From a checkpoint of a small transformer trained on Wikipedia: tied embeddings.
MLP neurons of a small language model. Each row is named by its layer, matrix (up: input weights) and neuron, and shows model dimensions 48-175. Each number is 500 + 25 x the weight over its row's rms, rounded and kept within 0 to 999. Numbers have three digits each.
Before each neuron's rows, "fires after" lists the tokens most often just before its 100 highest values on Wikipedia text that the model never trained on.

fires after: " |", " of", " the", " to", "|", " at"
L7.up78:498478525500460508514530519479528520510482572553460489533498533531481524526494461460473468478517497504481520525522437469498483528544496550500487513506502500556508504488496470499498499513476483487526495504553507487533524457517517483508523497498520519497456478508507507494503474552505477479491511532510519474455560493473506514498488549534492516482471570489472524503481511482499510490501

fires after: " pre", " Pre", " M", " Bro", "ec", " bro"
L7.up171:490487537526545448526491496536494493475432486492529512537501435488458503526484508489485524489464547453511475525508475527430499441489492521522503528519510513501530477511542466488514501499493527510493506479477498493522480487476536474482524510503509469528455507498521465491499502504493516480507530518472509497528505518462525515523525484491535517441503485531508469494511515492489500482434

fires after: ",", " K", "9", "er", " D", " P"
L7.up221:524491498521507535508487505461508462495484483543484497485521509496493494506469492486499482524488495485445483495532513529527525524502493465509482487487494481544515471514463476536487519525502462511477517492506535547504522548500544450526500539456481483470541488470446476475515512481543541494507521541462504524512489484521490493512505461526489509491489530497490518494483484510518465548527

fires after: " |", "-", "|", " •", "at"
L4.up168:491545515525459475496496464513465551504490567486468463517497478485511522487495507537506520493508507507511493539488471507504478460487489500468525462510489483494508505469493519521501499515461492487497539497545504471517527520533517505506485518515527500529532477497522474509484498461488500492534494460464511488529492490495501521482478482501481468463520464491490549500471495487476513514487

fires after: " |", " the", ".", " (", "|", " re"
L7.up486:494448525492491510486540481492473532481482496514541512513509480521488563488479470509495479462498473492507498529508509483507517515550524497512559458494480471509489503481517497474525481525444500501544513463507493481494485523511506498477484520504474512472476504535476494486469494511505442501525511491542508454493516474453539513522485495488496539517479512510452564418503533516514542530488

fires after: " |", "|", ".", "==", " and", " of"
L4.up172:526471520463452497518480458509513522527455569543455479478479523513509461515527515499506515472494555492478506505482477510494481525549478498484509536491484501487484499473498486550481472472494537500492486492507509540487461534458484504497480510496506470510511484532526510494541485454466513495473518514473532531470488471477485494521487527502522464510537467485484517502483534516516536478491

fires after: " ", " (", " re", " W", " le", " f"
L7.up107:540501512472481548528552485516486502457445515526460506523515537511468511499474478485532513540505440545515536524469491506466521513497481509486503510478553477507541510471513525528491546490493494508541508532527497491480529520498471518529522500506509477517472515474480480524472510492465524531498504521529498525496509463515436477472514505511495515442480531544548511489463508514436505469489

fires after: " h", " Cl", " p", " Ch", "r", " C"
L2.up165:507478527481490544483527523472475543501437568524455479510461527494501505512501480534493507482479479526482497507499494494473497484493548517505461485468512545486503521495508501488499522503492456529514506489488464457543490458498481518497509542434471508494540486501511505534473497501535443521487490499508458499536470490491457506521497480512488474475472522485515512479459471527482510510489

fires after: " |", "-", "|", ".", "%", "er"
L4.up854:473428482502524523496481481434436503481513503489495538545501457522474515510532492521491513498503574536502503464483496477460490499488525500513438517510461493497517532531497507537501537502468532480533514505513505504520503508470501468498458545496476487483510470506544488495525517462535483488482465500443496527467530507532481488491465507461465512532513521526483533481471550526523483505530

fires after: " the", " a", " A", " B", "-"
L7.up677:523495534527484520504487526531508486506482475496505464517532513506494539479523503529466507439490517509520504492511550510503517470490535514524479530491483463481519478499527484515492500477490477541507486484485487466479475569510482521522531520492513521499519495512502479508533474459517495506511446469465522490454539462473470550484486511496501479498507503513490495504498513472529471515478

fires after: " ", " K", "j", "^{"
L7.up298:508493458470495504464478511534493487546483502522471501484488497542489509512507532444530508540521498519525508540480485556490530490528532475478453498512489529546528533493484518472542491502507539506530480484489458561500498484492472513454514491439504485515524490517491520488525505507527486511503536525544477542486506518480503475505519476461501440483440514499530508450542497495469499524510

fires after: "ra", ".", "3", "4", " tra"
L2.up283:427540510484535491507493520513523533484497502502549490488491462510471463472447533485516450532477519505512461513489546498488547503501481506523496500531506488460526525531544505525495524500486463528443450525497475497500505496536472522505538458510527478478487498507454536509504506538459512477494501487492503486495499501486446518534498503505487473497478530535550509517480483511485522480473

fires after: " D", " p", " T", " d", " P"
L7.up844:487484509526475552474463483486505495526497520529485514458491513518531500529545530527451500535479497485502499516480481535496519490487489520473442514503472457527514459509515505462473537491465479488496454495471499519451504512458471482479483554490506522476504512503507481489500489457502524541504547482524482505497508486524498497536476516493457532497518505476467506489495503548514503588523

fires after: ".", " |\n", "-"
L3.up85:515482498452528523500505466500493470525501561491504506536476484532497507482578483501480516521524474507484552480508495498507467540520514494518505521510515500509479532504480507512528520486496495454489470457496456525521442518489501454533499504462530456471531494474508461510502532490510450527493481522498508467489516475466518525498497506517523478488539520497508499504456481522472517516515

fires after: " b", " st", " d", "b", "st", "nd"
L7.up410:537498470476480488476494484474496537492528535496476474537501475481471502483507462530526496538474548538489481545502453507495472518492473488500529504482474509526523513509507533505532518478506489473530498464521515488493486508531452505490480491492485507508556514526512521520483502490491525475473526511558507453479535532468469492515530519503487453499477480474505471468544540491450486454491

fires after: "-", " h", " /", "==", " (", " comp"
L4.up494:485458511512520512556497493499491514561511530482528494524486508504479476486491526509498478484498503492516497431543530481466518469435513470539530507496481530493510492474517471487530495501496485527531497493539532516507546488502527528504446549505461517510459493510495509469518543481485494521470495511504468486499496480519475470488519485459479508509479528490489465555482533453527478501437

fires after: " (", "i", "-", "\n\n", " f"
L2.up237:536514503512493478518507510539502501508490517500470503517509494477493499510484508470521541460459520484529481549506495492532517486509457466495511525511502481536526465498526475457503534541524474510514501484437482511521518524512490480482480506482515547464488524493474534503486474456484522521527527521521540485472530506536505532518481523502475574513498509483486466506528480466458460497496

fires after: "-", " the", " char", " a", "am"
L7.up784:450481474508493513537488540555465476491490498490475483540505483463501529503466524468481494495478466493483490494504529472493503474506462532522453473468488504515514528493513495494468518512497498553541519507510469483516490503484493481494451514511473506526514498518536523520484524461521499483502512497513497511483458502487525510516540486518511521459531499530463501497509506511507500495528

fires after: " A", " C", " D", "A", "C"
L7.up436:489469489508493516523511500500470511508514506507504450467516477506556484529503513490490477486493543453496457476481499503522540456496469476534503506536528461516551460534536486470485466500493535483481469520488522491518536493475501498450526504514440474469502501462530539530519483478512497526488518492530454520470524499490460497502516468472486521530495494533502497484508532480506499498479

fires after: " b", "b", "ir", "um", " B", "as"
L7.up284:522498528495505460462492504499509495507528552480501482525483503474533494486497549513474503501499494440485497543522512513464544484486473480486502509475505536459537521479482490487501449500543516510480461479479519483522490514499435512485500514527536513456481512505484483486510490535508517456501477517544508471522430516521515484518489521468498477480493527474479539541449466507497544503549

fires after: " the", " |", "0", "-", ","
L7.up560:466519531484513514489472511471495484464527481535516483470525496499472505481486512518521503475431478465458523477524471525497486490561515483489536544488479536469501486476502501476477453512501503515566505513510487495495519500496493527505499513469527560498444514472513491468504460479516495508541503502518519465493556473509513563466473492482495505505486509522483495499505500483503470527521

fires after: "it", "al", ",", " b", "on", "il"
L7.up594:505473516513503513465511470464520540521469492525500503487542537464483499504542548461486469503457472461505523539494518509508506509469519512543522495519513505484469536518497510485524471534483467496488470463488487503505571509514507513464500507491533512509530503520472463508492527563514490494510535510505536499492491479453468503510499488498458471505477451469522480552463458484496434500583

fires after: " ", "-", "|", " (", ".", " M"
L7.up465:482496464533478499500501500496506477446467492563489450525488483456529519537541520542518520495484498507507493512498526468507502490498482437504504539457482482519506519504520475506500539536500503457499507468468530491495500511521499504539543495485509507511496522527478492497515484508547515533503513527488502516502529520517519516502504538504457539493449561525488518522500526461487507479471

fires after: " the", "0", "^{", " char", " ", "C"
L7.up480:490453507530504461502498526495480488559446493541509503509479472462461435499466493489517547506508483561480484518501528465504487491523484474513476509455464505529482472496507502483513532528538541498492556522471478501494518515543512545471512470529510525525541496452493506504486495494506483490473514495496496509523526478493516493555474539499470527523477444509458494507502532497519532478513

fires after: " S", " l", " C", " st", " h"
L7.up716:503477475488464527456509493506512502497503483508517450517490531502479516510532553487492492510517455527489514533478518515513488484522477533476526532461515496547525476510528551488524513521505489552499483475459477486478484524557492535525493525486507475520511487474514449489493483483485465501517525520474489510521519518495489541513526493469505455491498465508507517467467520497452521464467

fires after: "–", "0", " the", "-"
L7.up782:537503501528533484532431495520509496474466486501487492497452434499475506503495487496483519537491481522500489493521541506481471468517471506540485447506510495519511524460520505520527477508510474476492517521541494485501518530509527532488455447506506489523437503536496518529512477537498491516524556511485498527516520526517478499490479505504494488487502495507463455492516499492515566518511

fires after: " w", " Rec", " G", " L", " le", "cc"
L2.up219:503462481481492486509520500480446494536464534471452512523471515497552535496473513481509503497481471546510472523526471515490503536501458521508496455463502532488515507525466508508493503474475505470476489517483499499523515500537528520529477512485566490495499519469493484512511459533529470490497516511487461502502495510483546488504482465511533525508481497500475498462474500523497524492565

fires after: " ", " (", "d", " dis"
L2.up741:519501480496506533519534507491536502473553508461492509521492515522508499482436467496491515499522516498507537453523523484495492490521462513545476463520525464527503543486475501488553487480488476424484481535499480509508518487525512510501443504513456503489488520493482506475490510459485517539503483487533546505515511498492541528545462515536453442512512508485465460518494512473481532507488

fires after: " w", " W", " G", " L", " acc", " Rec"
L3.up642:479493517509470484496489565509489513495518498498496490492503514495485504473474544476481500522473469522478481440490466502449567480504489529510444450490517494508505516496519512486496519488495531487514506501493507482512531521462498509483505491492514510510550501508461514570520485497487496519513538446493473535550517517468492452504511529507524495544472512518469506528483515491474488506536

fires after: ".\n\n", "\n\n", " |\n\n"
L2.up292:506506512508498468518523496489496516497541522512564509498507514475462540525497485488525503486514500496527518488527487487443495505499520483501518501506533516515518544509499480485503508515515515515508510449483508465489503508525486455510525526489435466476509485503492508541546489458522495521536481457469527537491497497488499544523520508469504507478483483529515485517491471479497440545468

fires after: " S", ".", ".\n\n", ",", "|", " G"
L7.up4:475530470533520522498528486510512523502448539440496507464512499548504509515515495548522511483544500479486511517479479523456535476509513522507517519484460472450494484461481464473537492521455473561496528450520501479458459516469545510481493513507496493507502499499471518464507537533494494513501490547469464549512502490489492477494488518473525471486502500541473468526490503485514507501513

fires after: " ", "-", "th", " th", "–"
L3.up33:517462477525499526531493455525525519504502513521510541513494529450518462444499534501518503505510513477501460526495521517507488505483515525505505489481461523467467490533530516523527469527507442461532486521495454512496498511482542518432519497508535486495478513455467512488527520498524491503503483530491514469500487497495475566479484465476496520509476530503553477490531538507481491524497

fires after: " ", "-", "–"
L7.up165:534491499476504515540490518488479489538520520508540524448495514532479483486469480486525509495506522491484481528497512517481494445474463485526468468518470514486507496457508500529525493478495509533484549477508484509496479529474516495465510474503476489488512505484486529531469549519473522481498571516508472447499481494523521581496484529535480493544526524507457533493474499457480495497546

fires after: " the", " an", " a", " his", " pre", " v"
L7.up533:492452545577457477536488501557483511474506514507490475475484518473426514519471481450500488502484453525481510488465514534515489483499476482537482492527500480537498488488514515456531494513497524517545524483490504487528488513500470501483529509479500503489497482498468503493507489482519508505488538503491502518495559503480533496468548476499509542533506519498525508440501511520461469523453

fires after: ",", " |", " s", " ("
L7.up160:505463445513472485500522495507518520511460514498545491500497502510477473501513492448468497469496507494495540545480523491527548544529515502477544511522511548489501545502513433521512532504458493525445480512487495474502489492509487523492522495522536483473520552483547484508514485535473476508515484517501530506486477474505467509507468500511512499487456480523512479463496506500483511517499

fires after: " ", " v", " (", "T", "P", "S"
L7.up876:530495498515506497500514527458533503482508489550494466543526487507493500480505527518510506496518488501546468508469493489467528487503545476500514522439473486506560478515499496516537490510560455510494497465493489479516497496506470501508510471493502542546455512520524486550475508490453441492537493497522484492505509495530530525506505496469509501503517475466466496473543479479484527485503

fires after: " ", "1", "7", "9", "-"
L2.up308:482484477515521475516496488486478493520468495546523493516478489506504491466484503508488512493513508467456479480473518509533487485498498490512529508469496507453520455530548496507521502505526487491552525466510501500539523475506508541476498514510537487474406445492454487482502512493462540520504502559509525504474511509523497526482501471478496535496472535521506460485537527445595469524506

fires after: " m", " •", " var", " M", " un", "em"
L2.up891:492512512491507461474502467493471508457462548471482516549495476467514511511485523533483506459488517504509473504516553532496481512514527499518526503499489476489464527505512517501517496558471487524515467526507462528490481536454478451506453476517498492496493496500507485550497431511499496496514516505524513525531466458502495482515441506495520481546509508524473498516486504506476476527477

fires after: " M", " I", " G", " N", " K", " E"
L7.up10:510468485533507497520469484475498469495482524505509534471469486520481499517496514532487519489515454529514512506463490525481512464486485434499533540489474502542497470489508488467533525532510481509496520481478540487504477532488473497500479515514496516506471503528534552474558526483466469515515539451479476554525547515480491522512528450539494508479559487496480564482483469464538505513485

fires after: "-", " un", " Cal", "l", " dis", " L"
L7.up322:513540462511524472488506500487467459490502508523567487504488482491467537558496509517539490488515523499424531508544509525489471494548482482497453456483498497502535510528508498522528484523509519504504504537549489495490516485462484508491492505487515536499521499518513477486462494464503512507521520521453522543483498517480511476484495514523503490467471530470482497493534482502516521489497

fires after: " f", " G", " Th", " g", " ch", " c"
L7.up58:513455446539493512466545500501506518494460525511523499513489478511491481507508465485526485457500486572502493502493534498520531491517487481524506513499487483536508424495499526507526508503522519530490524464519513502470508540500459519543485550483472501508503507490515507498488496471477452510477486520493468477506549479542547504514525511520471520482472540499491464490507501517521490495464

fires after: " ", " |", " K", " (", ","
L7.up835:485482538483512495458509502496465512515524531476463501527494500546449496508480563535523491504491528474489512478496517486487470504537477457485494497461495526530547512485525444509517506537520510480518521478503500491489507526556504513529473475467510514489510480526500516541483512478431479529517493495512508553501558502523519540477487476522531494480429486555458518518525504501492513516513

fires after: "-", " La", " un", " his", "+", "un"
L7.up270:546508547513485518510483482546492467508475517505470481448485494514456464499486462545506519525508496472482481464524506437505468510486504494487483495518490510479495519458508475480525464487470473484489490555522476514502450518482509518495528502505541494491506521493458496474501492466490513514533513516495523479506492490462517470511502526513566536484523516540519513518460442532497500440492

fires after: "P", " P", " p", "p", "C"
L7.up213:471505545512564510534506505516523502494457503534476470500479544474461535535491487502494524473474508475484503475494485474487506493505541527528541502492503544514502477497509490444516538513497509502490491521515491513500499448477479443476491513494514507493494526463521491526518496507527506480470501492538446485458507455533539484510520468483509496487522493505460515488503510497513553516523

fires after: " ", "|---|---|---|---", " loc", " |\n", " R", " re"
L4.up205:527476489548507496475511474510503515512497523525488516468523486514497530523478518482489549505490503490469504482499529505502482490482486500557482496457526498508558483499499546515478505539496444462494484508499479522450494526514432501522516501535436499478483526535467500499490425503498529496531508507508529499488490482487475552523468494473450492499513509520503483516461505523464515480525

fires after: " S", "S", " by", " \"", "."
L7.up117:499479462550512463484507498486524559551513520471516514518505493533474513512493525519554459470503475488553507522522440472517481452482500495533523518549470463522479468479452522491509491509517480504478472487486502525480488485499478504469520525475508521491515491508488505551536507497475468490566502478491519471535493499526493469511478482463466503489514489484524478492525449470524478484500

fires after: " C", "C", " ex", "0", " c", " G"
L7.up529:490483508550496553519505490462496504482488465521488513498512479476493495496498499466500460480468488505450502513466485509500521464527481498504518491463524466476484480494497490510508464490525539532512511498510515533509547503501499531442501526488472489577519471546491489522505514491521517530491491521509528506528499503532471507494517461497501504511513528491492497480542500469520472493470

fires after: ".\n\n", " |\n\n", "\n\n", "=="
L2.up580:511508513498528482478535509496504500495513476557484448467499501484488517546480525501497506497473506484481518525496499497486479505530535485472498487540517537473489542504508536481495441516531524463479501495519548460502497525486511514483479511528477510513486568560511509492488511484499499506509488511444503479537497530483463480513494510488503536497462507519519501519456463506489475542536

fires after: ",", "a", "i", " res", " in", " to"
L4.up687:527503512510525506441500507477520507445480544540470499502547534499470518516498496533509502530555544496481515513481470544462492478518492504446470497481473450531499495477508554504513501541488462465495496546481511481476474483494497488480496513486482509490539516518482517512539506520530517504562506500476493503532495508492495489530482472495470482514510472449489522535514510502510473495506

fires after: ",", "\n", " (", "er", "-", "/"
L7.up82:529503478500529514496542513498482525528474503506461524516485428506512540517527495464539513544509582488482512509521537495470563524504507539455439520477421507536523492506468504521543469494438506501484481499530485493516507503498501493524503515451515489521503508491506467477515519543503532476528474493447503511464519475499473473538495486500512515509473492535501507510533511502495476497518

fires after: " P", " p", " US", ".\n\n", "S"
L2.up235:482554554499503481509529544498500494505484498502490489478473488490467527520466486516477502560530483502521512507484447534488533503497503463513481512483519494497477501486464550473515495491488498494478455544499477501496493527527489523503478520483502495502541527453455474495506525427504488523490483498500484516470472467486531464519523554462494431497520496505463510514527522502489548510526

fires after: " E", " G", " I", " A"
L7.up274:486495500522500495509456481492511514476520519483545503477473479502490506531507508537508496492457525507487529500498513468527508465558547520481505517486487487530512488488536488530521482469504520503468514470483533478523516471477473500519531525438504525502514490443485519489502492486483476464518522476526440496480545491475496478491493511516480518524522497542470494503538481475495482473468

fires after: " |", "-", " •", ":", "=", ")"
L4.up285:515477470568523466552494482501505464528491478512525499515523498481494470521532478465511504469506498510478549491477530529515491539501521490518479507510552484474504438523477546509527495486472465503508497492517462489508445541503468528515495493527521488461481505529504580490537513503466537470488481516465534502467446466494520524539497482500486488521523462506501512519468503488478536521490

fires after: " pro", " le", " f", " h", " m", " re"
L3.up4:522488461517520508499481523502482510476512518524515508462492493503505501516492522592518491486534490466503471565496478543474466483508493506512505497500457504541491482474504528512518481535495482487476531472500503456466479500510503488489463496474476521511507470502507459471483475542490473530500497496476526510514494454490480505491506463520492505523473545466459442476515528501493438531491

fires after: " s", " S", "at", "p", " r", "S"
L7.up321:487474524499491510467528483511426513524532484490526479502517515491492506545495540504488496468526465489511499514478509450515461469476505487500518509519514532482491508534473442479493455500506509516505486486474541518480501528501489514468494511466458514512484486485489513496505478511473519546528564484509481518490496520498499489522562489456536486478508500475484487438483498491478464480511

fires after: " in", " the", " f", "ens", " an", " s"
L7.up600:497510526504445494462557486472516553486462508562489510518416491492527538486476494485490492532469435458452566478510499465480481534533531479482520526515493515491513509477467461551494521519554486506482486509527492524505517500509528519501481475504499545488494506498521496485488472493498517551480499526476487504452493535470500478493506488494510502450466482517484464501481491479435480483529

fires after: "-", " a", "led", " t", " cont"
L4.up105:507526519497567508495549494462457510513520508490463474457487487515507472529485513480460488507533491533463516544512484490478495459460503511510503489540512500493499489479486522496481515489538507489495451496506469507474475511493487507490512537495490496499502504490485575496502531521526477495508531516486475483512539500514511487523443528530487530492495489515477541502476495433453552513492

fires after: " ", " M", " P", " p", "M"
L7.up396:508529506521519508514479505476517492519479527576483518490480488477524476479484491505494467479450496496441508535455467484507521475526505500548533449470519514510509507523518529527504513529472489482521488515512485491535492554518470444481475494510503543519495532542476512511507497458497518515517513507488450535466523503515500506488470511459498521523510509511509533475467501452490515546479

fires after: " |", " (", " \"", "|", "-", ":"
L4.up485:480497525454507537497443527478478517470450499496497484488462520499469445532522492516523498500503503558518502474525457520494549476492499521535464480488511505461508525461462511516518489498511518470525519496506547545444495493531482515513503506492448494543531523501500510571516511460467500523509517475483539493535438516512482540465565496461510505454499511542435489530515554479505500486503

fires after: ")\n", "\n", " T", "-", "\n\n", "T"
L3.up312:524468491470457511510472486491481518472502510498513477474489503520478483493495493505505492526503472473496475491504474476479510503451541504536488486502490472471491478470473526477459525499519503469481504459538511502497506510538497505557501535513488459483503500489516498527542515520512475573498493472522494465513462493521500465506533514476463516469524508477502528485499456453514534487468

fires after: " G", " B", " F", " R", " T"
L7.up6:465477508487504524491529495452486525510492510503532493470499424496481519495479479549490478510506540468467503572510519528462546471524474506510469479498470495514490442458507521507530464497501519565490474503497474476490479484519471491487469488484488528495480532514493507468489500495536558522562503479487476510551541458511457500441489512490490465507488541521498531513496489509485509483516

fires after: " M", " P", " B", " R", " D", " S"
L7.up64:530500464517503515522493493514514478520494506488487487529463509514506496473458474460516487500485477499461522551504446484459505481514463495545522483452455521511514497464511503460494508497481472501487453539458540508516501479489507500479475527508482499513495468541497510498550503529520545511519546523498543481515472496556460481512519492500470499469490537486522537527463518530508518428520

fires after: " |\n", " D", " \"", "|\n"
L4.up208:478436501518494515463497478472505478485506486476508480466478490497481466512512503540466535493561519514500526477549507482502525488518511530484505497510530484508504488525506462533481509499506513476543495501557510522478448499473496476507484494508491506505501454464507506502501511454513513516486500483501504554443516506547466484536510516484511501484516529494508513491469498551487528486478

fires after: ".\n\n", " |\n\n", "==", "\n\n"
L2.up319:564484494534516522462487539504521527490464490516504483552465503504481492560512476502487522469513495550496537550529462519477481488481530514477476504505509506473491517515482495510518467498493506480476499497549485508520490507501539517490507497468541526493492509558529497517490572465486495522549496522498471500517525532506500494496518453497487510509482447469507498511435509523519509492477

fires after: " b", " ag", " p", "b", " B", "t"
L7.up450:504485492512459530536515523496531519494538526551506514527492466472482506509523483502497538497513512474524478526514488489486513477463495465475521524480481539533497505527566494467484503510491511492451489469525515511497489549476489485509505442484492500496489531506520525506496500502514476435536479499548502511464536540479532547498510513506523470483527467461492499545484508526502505487531

fires after: " the", ",", "-", " was", " in", " and"
L7.up757:499527537518496447440487507484553512490503495475453509446419471514485522502494521450491545528503528486504526488520528473506512521470514477535481527470482495514473512491496511530536517491482528479492539492480497503519498501489492529526483542443458490504496483510515522510483541468458514513513513483560508533487496501480511554526453546454510497489485489449488464519530500508494491482495

fires after: " M", "ep", "p", " he", " B", " St"
L2.up30:533508512522517497515483528478528511508522522534469508492481512499500506509507483434531469491518471463470493514482516480476509514477499468460466499527508493501496523479483530495531507497505538487480491466487515493450491547456436478499489521447486514498470509497525495491458506520552514502524454563512484578488515470480534503521524508502534524520492498480514521490481531545511556501550

fires after: "-", ".\n\n", "al", " G", "os"
L4.up800:482473489553523445516498478466527503490492521536505446474516489543501508508461517483523495470563511490523533471516525519513514447515531510503515498531498508512448501525511514496544473494455504506503462510506478501492501496508521463506513520509565493459486512504520552503510496497512470521489530515475477517506514483526455501511461486467517513487489505493511468467500476462526470503518

fires after: " b", " f", " est", "b", " sp", " "
L7.up120:541504480502509509477509495508498483519508513530480504512509480496473528517472491524532503443473499516522491479528510491511541505501506474512506472434509512512530469484518460502509488482524524505499501508549501495531491528498510524535502552465500528500541449500519465499515526512546497508514520511524514508558503501428507481505486510463455510488473497497516489465550486501446450509478

fires after: " the", " a", " in", " at", " R"
L7.up697:505492557530535493500528524474505492535468515574459478477500503475512523494493493514522502513486484523530511521487509469514494496507553520500501499499524465532507537511485508484499511461484470503488474502499486466527508503549520520500535483562464499495510472497524507526502448497505460501484476441525517497532551530514512534477502489501515504486473464503454520542488495503435502500502

fires after: " (", "-", "\n\n", "===", ".\n\n"
L3.up255:498546541533522563514468487505484504496514482519513537528490494521519495495520494481534532493476476513520509520514446494533510469494524530521521488490506479515486453481519524478485526489504500477489465496512533442503448510503505485498488527469515499446524475513499534483432507533511528460509477528484455489542564488518497455539500543537482524482504524456473484523455525498450474477506

fires after: " B", " f", " sm", " b", "st", " m"
L2.up168:538475515520534462520486522499474493492485502538454532466480498503511504526479512503475514457522478515521474500466505489499508481508509476528548560512493505503526488510503516462514508480507480496491495507494518495524469506514489495507531516529531489456453542506501473504500502532458532470459509517505488530512439459508494455500536488500449507476518524485465461506546470511514509522474

fires after: "le", " J", "se", " ele", " P", "ug"
L2.up182:485546481475465473498538513493572525489501517478487492473536544545484502526494522492497520503523541501540496472530518495529540477509521505524480479494543466508496536477515477533441502478533516502514497480486492497477503512521496527488449525461490510529451481504473471522526494481479509503459498463497477497496520497494526482518510504509505531462509511492456493480496457484476503511517

fires after: " G", "-", "|", "en", " over"
L7.up591:519529471543477485488566471517415482513460504537502489550502482488528509495502472521503556495524478493430488502523481525491473451519477496476460493530461520516520510495516502500501431527527542482555477504515546541522491463543483498476511508499477506556500507524454521491508531477533499497471507544497455500514500505527517449515500477530469513507489468536523458535475535519458506511518

fires after: " m", " y", " or", " Y", " M", "."
L2.up854:465517488504522474503488498525505532498427492486492530497473471458471487534463503545507501505494499454509464528539508565488544511499516503480528496483490508509490511489517502450499480503449470469504499517526473569491534515489508513509454482499518508507483501517524479491506540488474521499523526539485490473466480512479499563475444453492495488533509499505513481480526525500489496467510

fires after: "\n", ";\n", ".\n", " M"
L2.up633:495535497517475528451511544463516505478483530515484488484519523504467510524488502545476483523506516492482513493529486526456491470538497536465496499507491468547498514498471508520480484444498482506458460462491499505480491517472508495526520520508480476503505547569503527517508551476539479517482516416448472509503492497498496477513509497497498482493509533488463543452488526494480499477526

fires after: " the", " The", " H", " h", " a"
L7.up391:515479483483532488455508488496517502521474499511499462483484525486537512499525453485521462509487439470435497472526518524521498491487487505469481467469448466503485510499489535513524525498519481499518522476468515479497462501480496528502516500493515512495444447529486503460495484459502507501529511479494516504546518562480519490505452476522508468548488532522492550484477497521505533557478

fires after: " D", " M", " L", " C", "andid", " s"
L2.up174:502497496518518513554501524526476539480523474520487496531475461470529518507489510479505470510503563506523514460508474520516509493500496531517543461494445490523526543566504497525459529512493488491513506497460510508501479518505510516482477490448508504514482535486485514530505452464549475470514470518538462485493494491474520504493537484496443506462521474505455516446481545504521479501463

fires after: ".\n\n", " |\n\n", "\n\n", "=="
L2.up826:488486518523514479467501534485508486448497507535476481476503495483490567537465495513491527489470476507497525500552466518474526501537506480500518512473508537519471508537477506488486490501482527466461456485585514465497552524512500479543546497530491533488527495534492499512497531487543543543479493494491468510465524525509508472512502441514485510502510512462529510479495494501528463478474

fires after: " j", "ug", " J", "8", "r", " Ed"
L2.up649:482516490526474503509535522517501470495512483449462509511494509557473504467497528470551466502492472517511535452505547507482498519509483523505554485483476454461494522488507504506533458530512490481439484480469506490454497510505522530533525525502497500489468489516500485527502524524477518509477482493547529513542517475469519508525486509481525468516514525477507454499500523505496536534558